Weights of a small transformer language model: 13 layers, 8 heads of 32.
MLP neurons of a small language model. Each row is named by its layer, matrix (gate and up: input weights) and neuron, and shows model dimensions 0-127. Each number is 128 + 24 x the weight over its row's rms, rounded and kept within 0 to 255. Numbers have three digits each. A neuron's up and down rows have the sign that makes its largest values positive.
After each neuron's rows, "fires after" lists the tokens most often just before its 100 highest values on Wikipedia text that the model never trained on. A number after a token or word is its count.

L6.gate465:103119143117137116116122123098093130167150156147101100120129141130141100122103163148144087148177115115129124137138141141125169145134108126133117140088116085164115169086129152107105123141156145092144113117114164130144137148117131104096041115134108127099139148142101133169123044117107134119102121133143118119105090143134119154149115122098057144098160127140129103123092153111157116095123
L6.up465:151132156124132117185140198109145130153108114097123146135155127147115125146115166138091153132091169103162145111146144134156136142100161100178081110132101132156145139100113144108134137143135139099076173150118168143150159123147166114112157128116110131151164104101069147114120141118121122148142075125133175123139090103103133124140109097185069134090139139130115114149113163089122080136162
fires after: "\n" 41, "==" 24, " (" 10, "===" 7, "." 7

L4.gate290:171142105088114131077116105089123086127123144117083162126150116115131154100101109081131120152115106127186109147118091124132092146111114131107120118149144084136150149124075157160099103140151090149135144143154126112129121155155104072105174102110145160137179132113133178126131140141101096133139078134135137121126154156126101126121121157143125117149136097147124128145110105126099155120176
L4.up290:152084104107141139132124127175210151120146067105120113143117095129106101158103156134131155135159154079112133150153136138122136143155129156113126147146103120159091102122104103085131169152141133127134147131131098128122130126121145088150169129104122142161118160131141128146145146139130102160101133133094120155175095110123114118175063098126150107109121109102133139096142143157124114089129
fires after: "," 31, " the" 10, " was" 7, " one" 7, " (" 5, " and" 5

L6.gate841:138134143131120150119096113138118128146118135125123146120143114131119120132115130149151104148163086111145133125141170080179103139127136114149116113144153132140143118110117103093126125124112130076099157116131136143160135147091138124148169134141135119067134131120151122084166110129128120111161137123117125103146149113128141159160085105090136134132128128101128130122154149166126123154171
L6.up841:162143123137137138055154109121138127163117126130097113106128086112098111123147124106150128134162132127127141119136132099147166114123102107098162114134148082148090164146124128118160125104133132152100127119157142131149143156132125127140073172131152143147094118120156157063094107151174070129157136123137155105144123120122141103112128122122175144115176171140135113179125116141100153119146
fires after: " " 48, ":" 8, " de" 5, " in" 5, "Com" 4

L4.gate133:119113156141119099155182109139142147072139101130140151196107164128122128121101128119136107115111103127122125108136123166099156138124148104119137122111113155115108113137107154104130086090095159116142135150141140165187116084153119109136143118117114123139181111126087144083121133145170125120144128118131098110142139144131114140145153121119114131136146024121138100160113118150115142135085
L4.up133:124130098155181144153114130111129127080126138113127149134155123087115133138130166075115100118147142145131093135087157086157113126152154131138097122116120165114107130129115113105104096128166168136147133130181109095107121128106112147131132102113140048149140111082112131102180162156140103166172128108147130151132161106112109125153127108110078097111122105112115142109140141116133125132102
fires after: "-" 44, "\n" 19, "." 17, "–" 9, " (" 7

L9.gate363:138121139168166150167098110144146139151138156139110149141138155120150150136086102109101115104099104136071114129105140130152109111128145102136155127095146109130160102112150095090164099146107104115177101136155143131111106211140123141146135148109148099098131147153127100156109122140106131138115146112150128161148129143161145131141138108109108126100178119096105116129160132089174137141115
L9.up363:177121126125125116127115129154098154139156132121130114090130079092162159168108088110133071123162126102116165107132107116103118157140143094122108159077109156155140115149163136116136136140104114076107124168166117095139088107100148082127128135123156126142117163108153145151136125142147145144080127137130134167094113135152155121137097159151145113153142150115098126129154138106137154133169
fires after: "0" 54, " " 24, " (" 11, "–" 8

L8.gate412:121140186121158159168122136167124111114142171145137108125163167092177106120107157080133087078138172155159174146113184156126125141091152126123128097124154087105130148122087181138105136119093176111099168139118120118134081110169112150121098111179134092135118134149137118112157137153143124141163145136141122103149155109136121118160129117139146121120127092131141096115084118125094116081075
L8.up412:145124151131129140160128139146121111137151111143137130121144153126155071124153135087132174134148159162110122116140143076124122184101185092161109168128190140135141156149094134119103145122134182161122124157102086147164090129155123081112112101131132118115154092142141129128115162146152124134146126125181127152133112114123157117178154118151111125094131137103128180086076142118116091135190
fires after: "\n" 43, "." 21

L3.gate125:102121151123180155100103163118112108111126122130175176127149143107113076086160141120138164124127173132087122157114146146146118127081118113146142065088142131103115147127154135104160121084152097144137150129107116123112147091123151137118130114168142175110118144099121152128118143110133085150074106150147092085127111106106096142181129141151115130192134104149122102095110114102139144154159
L3.up125:143135138125127088139135143081119160106126125127132110101103128158079112128121082114079133127109059153113169133124115123129143117099135139158109126133137145131132109159116114102134105113119123107152134104112142222126115079134099117118155182125150113111140130132092173109143085100085158143105113116114116103097142140133153152170127098152134141118147129113120107114124107101149126152142
fires after: "9" 64, "0" 11

L9.gate454:142122098121107163119141091143114118133126115108134125103065072090084164146121091139106120104117104126157127135135153117099133127115097122132199094107137124094126142080112111113106116102126119092114150115080118125147100141113160144133112138138140155156131143129120134158126113144067143126144148086140121132082115117154110145109148121098128098141146162132112131193157116109173196192158
L9.up454:153099120118165105164156103142121139122122129130132134155134133101114110145138100155090099183167127137123160074107122130099148139181122139153119112108111127111152192139180148126103123128122172140138102107141168099128128106104117117147125093124178117177118136094108141147148122124107145154141149105131145171148130110128170157139144103102161176122113130082105100161134089127128131144147
fires after: " |" 25, " University" 13, " No" 7, " " 7, " (" 4, " A" 4

L3.gate634:119112126111127168156121156126153117107107112130134198158128136118095161088119146132141119175142135123142130139102100138150111161159146157120128101168153115139137114135137164154115108141086107146116121152128114147139096125089176139110143133152157127153146110139124094105135128136121145140130098146133135136161136134150131159129147110118116129112084119151139130159099163116070107156116
L3.up634:126120156086130141147118118155145133077145118115125128147127129131076123114089149104138100119141150085153131168129118149127129145112117121157162113149119128188122113146132132137159107130159109182142130104130104181121137111089133147166096107120124141135139140107107144088124113124077134154118137151155126135120111147155146143133123156092127096125149098156165150133151158116113151112124
fires after: "," 52, " (" 23, " was" 4, "\"" 4

L9.gate953:143139119113153111118103106138101091114132109149176119130043098113121148149149179168107124090088172154127134163139121114160147130119117152100137125145098130118104141105117129135126122106120149139115114155074127136099154123174134154088149140189126156144126110148171127128175097111112098153092106139119098157117136140133089122129107133141114154155141108107128142163117116125163151141156
L9.up953:118137147131094118117111072113181134116126110126131123121172104170119120120166102109135118135132161094088135110128160115127135104067105093127122110157101136119105102157140102132128135113169145133072104104094124134142132121108123129122134122094143174141088097113100179191126159123131118107123126093109180115141144138120131163109165118113132122152110122117107120099115161080142144181143
fires after: "0" 27, "1" 22, "9" 11, "2" 9, "6" 6, "s" 4

L8.gate615:154097146146138093154090122135156123139134126132084099154127147096127112120065116113090140128110109145087130161152128174109143113110109102151178119127115138140162150108133123123134128121136118074211164167102108153139153126131070150146116132152132114097155160162181134098144085095124112123124138080115110135167124154148096108129121151126125092093137123142143118129155152184094154116193
L8.up615:114146124138121133165122148136146137120172144135122138102129090105086140143167107117115109133104138116108132151152092122121132153149092137120126161109090135127143097114112108128093126168118160183116173127134148106107160149118167120125101087142103083117100149134112147096127138169127127139152131103156133126123129132096095166106125153136088152114152133127116085097106123116130128152114
fires after: "0" 36, "1" 35, "9" 16, " " 4

L8.gate163:090118129132106120139125146199177132131103095128126172128134108087148151140075155129081087157135134169111122124080107132155119138128146187113125095086132093102140152157160109109185154137117103139124189132128131131084121123140087124127115121150079104149118154113141144107121131188092091098149151132124142093160131083152105133136136107154145086132123149144134114168122121128090113089134
L8.up163:119107153079104143116122128140117130112122097150132099117176132117144156100126131139115100124181105121144100117166138123135106165152148154156144115109165139110151136138092121118089127167115138137108137147132106138109137130185090116095115084179141115160114154121135124119161103123097143106159121156192135131081122127109101142130125112143147146128142125150168125116133155126129172107099
fires after: " |" 24, "\n" 19, ")" 10, "|---|---|" 4, " =" 4

L9.gate497:132120146130138130118113116111151117132159096139108162148136108125142125120169148168146100126159067134150074136122144120120149077134098203110077148128108118127135134125142134109084142122144146156142155140146121130124157184115119179121164122119092148131126176122158149122142099121130095172133144144175109148134162127072139151160118150115125146124127100132170106145127111112136099144121
L9.up497:174100118137107095091136154113097127155143119096140125134132122153139145095169123106113150145108147140122141086109167145095125115132115112102136131107166126146088133154138103133105113168067088141088107130172124127115154163134133128111106102097136151117148107089123105110153128127184155121172153146111129110150116127156156154128191099136175105134105120046165130131147083152122135152158
fires after: " " 54, " (" 12, "," 5, ":" 5, "0" 4

L6.gate41:120144170149109119101139099113140102132087156123122134140115112146140106099070157116128167117107108128116150151139115114133120130133102165128162111119081149095125136119130147132148112109116171134141149109157121134161103122157138120130080143121115177117136144107127150102136158115115157136149134131133156116113102103130133120116168126115126136117141141135098151083105151126168119143091
L6.up41:144135115105122145174127146152110125126124105115135124121133115113126114110107147105076117115121102131133155118146081075154132147147143126125123121067124124116193150113088102169147109144119118120074121160162110122132123127131138149087153149126086133119136116176166168147158155174092105140103140156068172138125128104112129130155150101151158115119091132068149105130166145125106145119105
fires after: "\n" 26, " by" 16, "-" 6, " " 5, " Sa" 4, "–" 4

L6.gate759:092154118067150131126191126087141139142186129106127143162130116152099134135092106115123143128130119160155128131129120141119105115090094167121112143155161126087105127119101160138110132140122100110129138124124167119108152095117151135135111090159119139118157168163134148152118153094132161125123096139161088163142166125142178118096125131141161144112152130142141154121145143151106154124102
L6.up759:119092174157129119123111139094131150148130137127105123126104133143146118070084141121159102092116146128147119170122130108122126120142105116129102126175152150135151148139125127132159099140122129145122151155138107154132081115148126110085126129106156157168108156146136111150125084109165133136129100167133125149106174115062136115077133141086114139117141121166119155115096131123129124108134
fires after: "," 30, " (" 27, "." 16

L4.gate343:107142123126115114137179173136130127143161141110144157127124084064071161097173115088077118119099108114132153106120129156130112174142110110126122134127141104103160125105134163157133144093129069163135092099125110151115144116136173164120160116181147107104098135121148133109131156178115136123138093153115132138115156144114114130103098123117163172087166111150135179096117158127117140144115
L4.up343:153090098136135114127155120140124165092166132119119130148130071074081161104124124107116092116089123139108128140102092101101119135157148121124100136157129152095140149088125111111141120117121150134120129102114115132093140100132117142132147069109147133127108128135116124109139143135093122087154100124110132115125109144115117118115062115117107135152083100180165131116116157098142145149152
fires after: "," 54

L4.gate118:115117112136132085052102081140139124102080132150133158121158148115147109130111183152145159145126142123127136113144163140157127130146120144146131105169113112102136123128045141135139173110100152106136146074112119120172086122109113124164151147133077080104167125120118120076149090123119105140127100092157116095120126124140110134112150136128139082109154134118134131115114149136104135105110
L4.up118:173140147084118146121165169114166116105102133131126073140098131139153160131143114118102138137126128148164141110124164125130121155150138100149195126131173122134153149119162145129142128140171108153121170163164069107138145142141167150167145125146173135152127111132127127140156187147112149157134104140155183106123118132142126116150161122138115148129144148093114163176087133138153147174121
fires after: " " 45, "ac" 7, " (" 6, "-" 5, "\n" 5

L8.gate884:143145115116107171114142176175161130186080157112153161155119110113138142099111092123094126121121125096107129173107157153158120115122081158088118145117158153148149164118127119069139123173113096128139098108165146142111111138135127100155149129128081132134117128177098155087152131132136165108120108088114143120143121131152167145136132145109149139152135130149125090101129144168117166138119
L8.up884:132165117071097132122121134168123116147122116067132151118129114135077143143085085123147120149129140174120143121097127135141131133158120097090112115147163155136102117155156155158144110150140115136112132099100092091139132167146176078137103128108116126133107129092126131126153134109145136110121096127118133124151135084148165111108111164114137170115136117121129108150136166156125129140126
fires after: " " 36, "0" 24, "–" 13, "9" 12

L8.gate480:123121188160141162120124121141158118173157081141170141130107114128116155111148148178087134124112128114138133138122137073119171114125082124138092106105135117124084116156111166111143139136146143150117104157110133136144151124111080150136111080122174138110075091136190174120185120081143135183153101090095151153127106118144086144124126142157125096161087161114141124127151155138143150135138
L8.up480:103157163136166146145140144148157104115171104148152107114130129148108118108141149128076118105146149134130101133129084111140115116102127154125076146082116108144119071159146120131111104130128120115123151171156103140128136159111126159151138086118119102106109143094168088146116115102147171132121128136094128133120111120136084166130137085140097134104152112121132068172089131097156144137125
fires after: "9" 31, "1" 24, " " 18, "8" 6, "6" 4

L6.gate493:112135126124132122103164127115183130135144094138146192115116121140136136138129140144083133136141154145153112124112113108121152133089117136125139097145080137118125157110174122132090113136129134133144135123153119161177145146181124166104113134124146078165133122128120105091165132107127127141127115094108122139114151107140073102109127106150091176115139133152161152109117165113117124143075
L6.up493:125139131131079134125103144142097145097118151114125161103126122145115158103117146096163111134118118114099125124109149116097119082098117096075126109115107111125141081114143126119106098146096102146141120109108153134157124136123117103158158101158149119111143099141108107114075126153162138114136109129122162135090146134106121127151089110070141114106114146156103140151108129114129110130140
fires after: "0" 56, "9" 35, "–" 6

L8.gate458:088172110135162129167163121137126145117111121108135080141115124064146094129131145088130131132140135116133143133151147151142071135123142143128075165121159140149088171143119167161148103112084147107151099128109131131124103119165081124111095102128094102110194132123163161137101152153122072156157132129120117148129135130106099153136131120152101168134114114123097154152092134109105144145067
L8.up458:109145134109170199146152120136136160113106152127107151129103093099101128119176106077165135095131124100103111095191152114103122135145119159144132127088091115101090144155116122079136110128125103117107123151136175147103069112158166127144145125139137129116125125102139125095113106113161086124127153114131120115176153128119098147145151128119083156132145103116137123131134149128086121118167
fires after: "." 42, " the" 7, " \"" 7, "\n" 6, " (" 5, " W" 4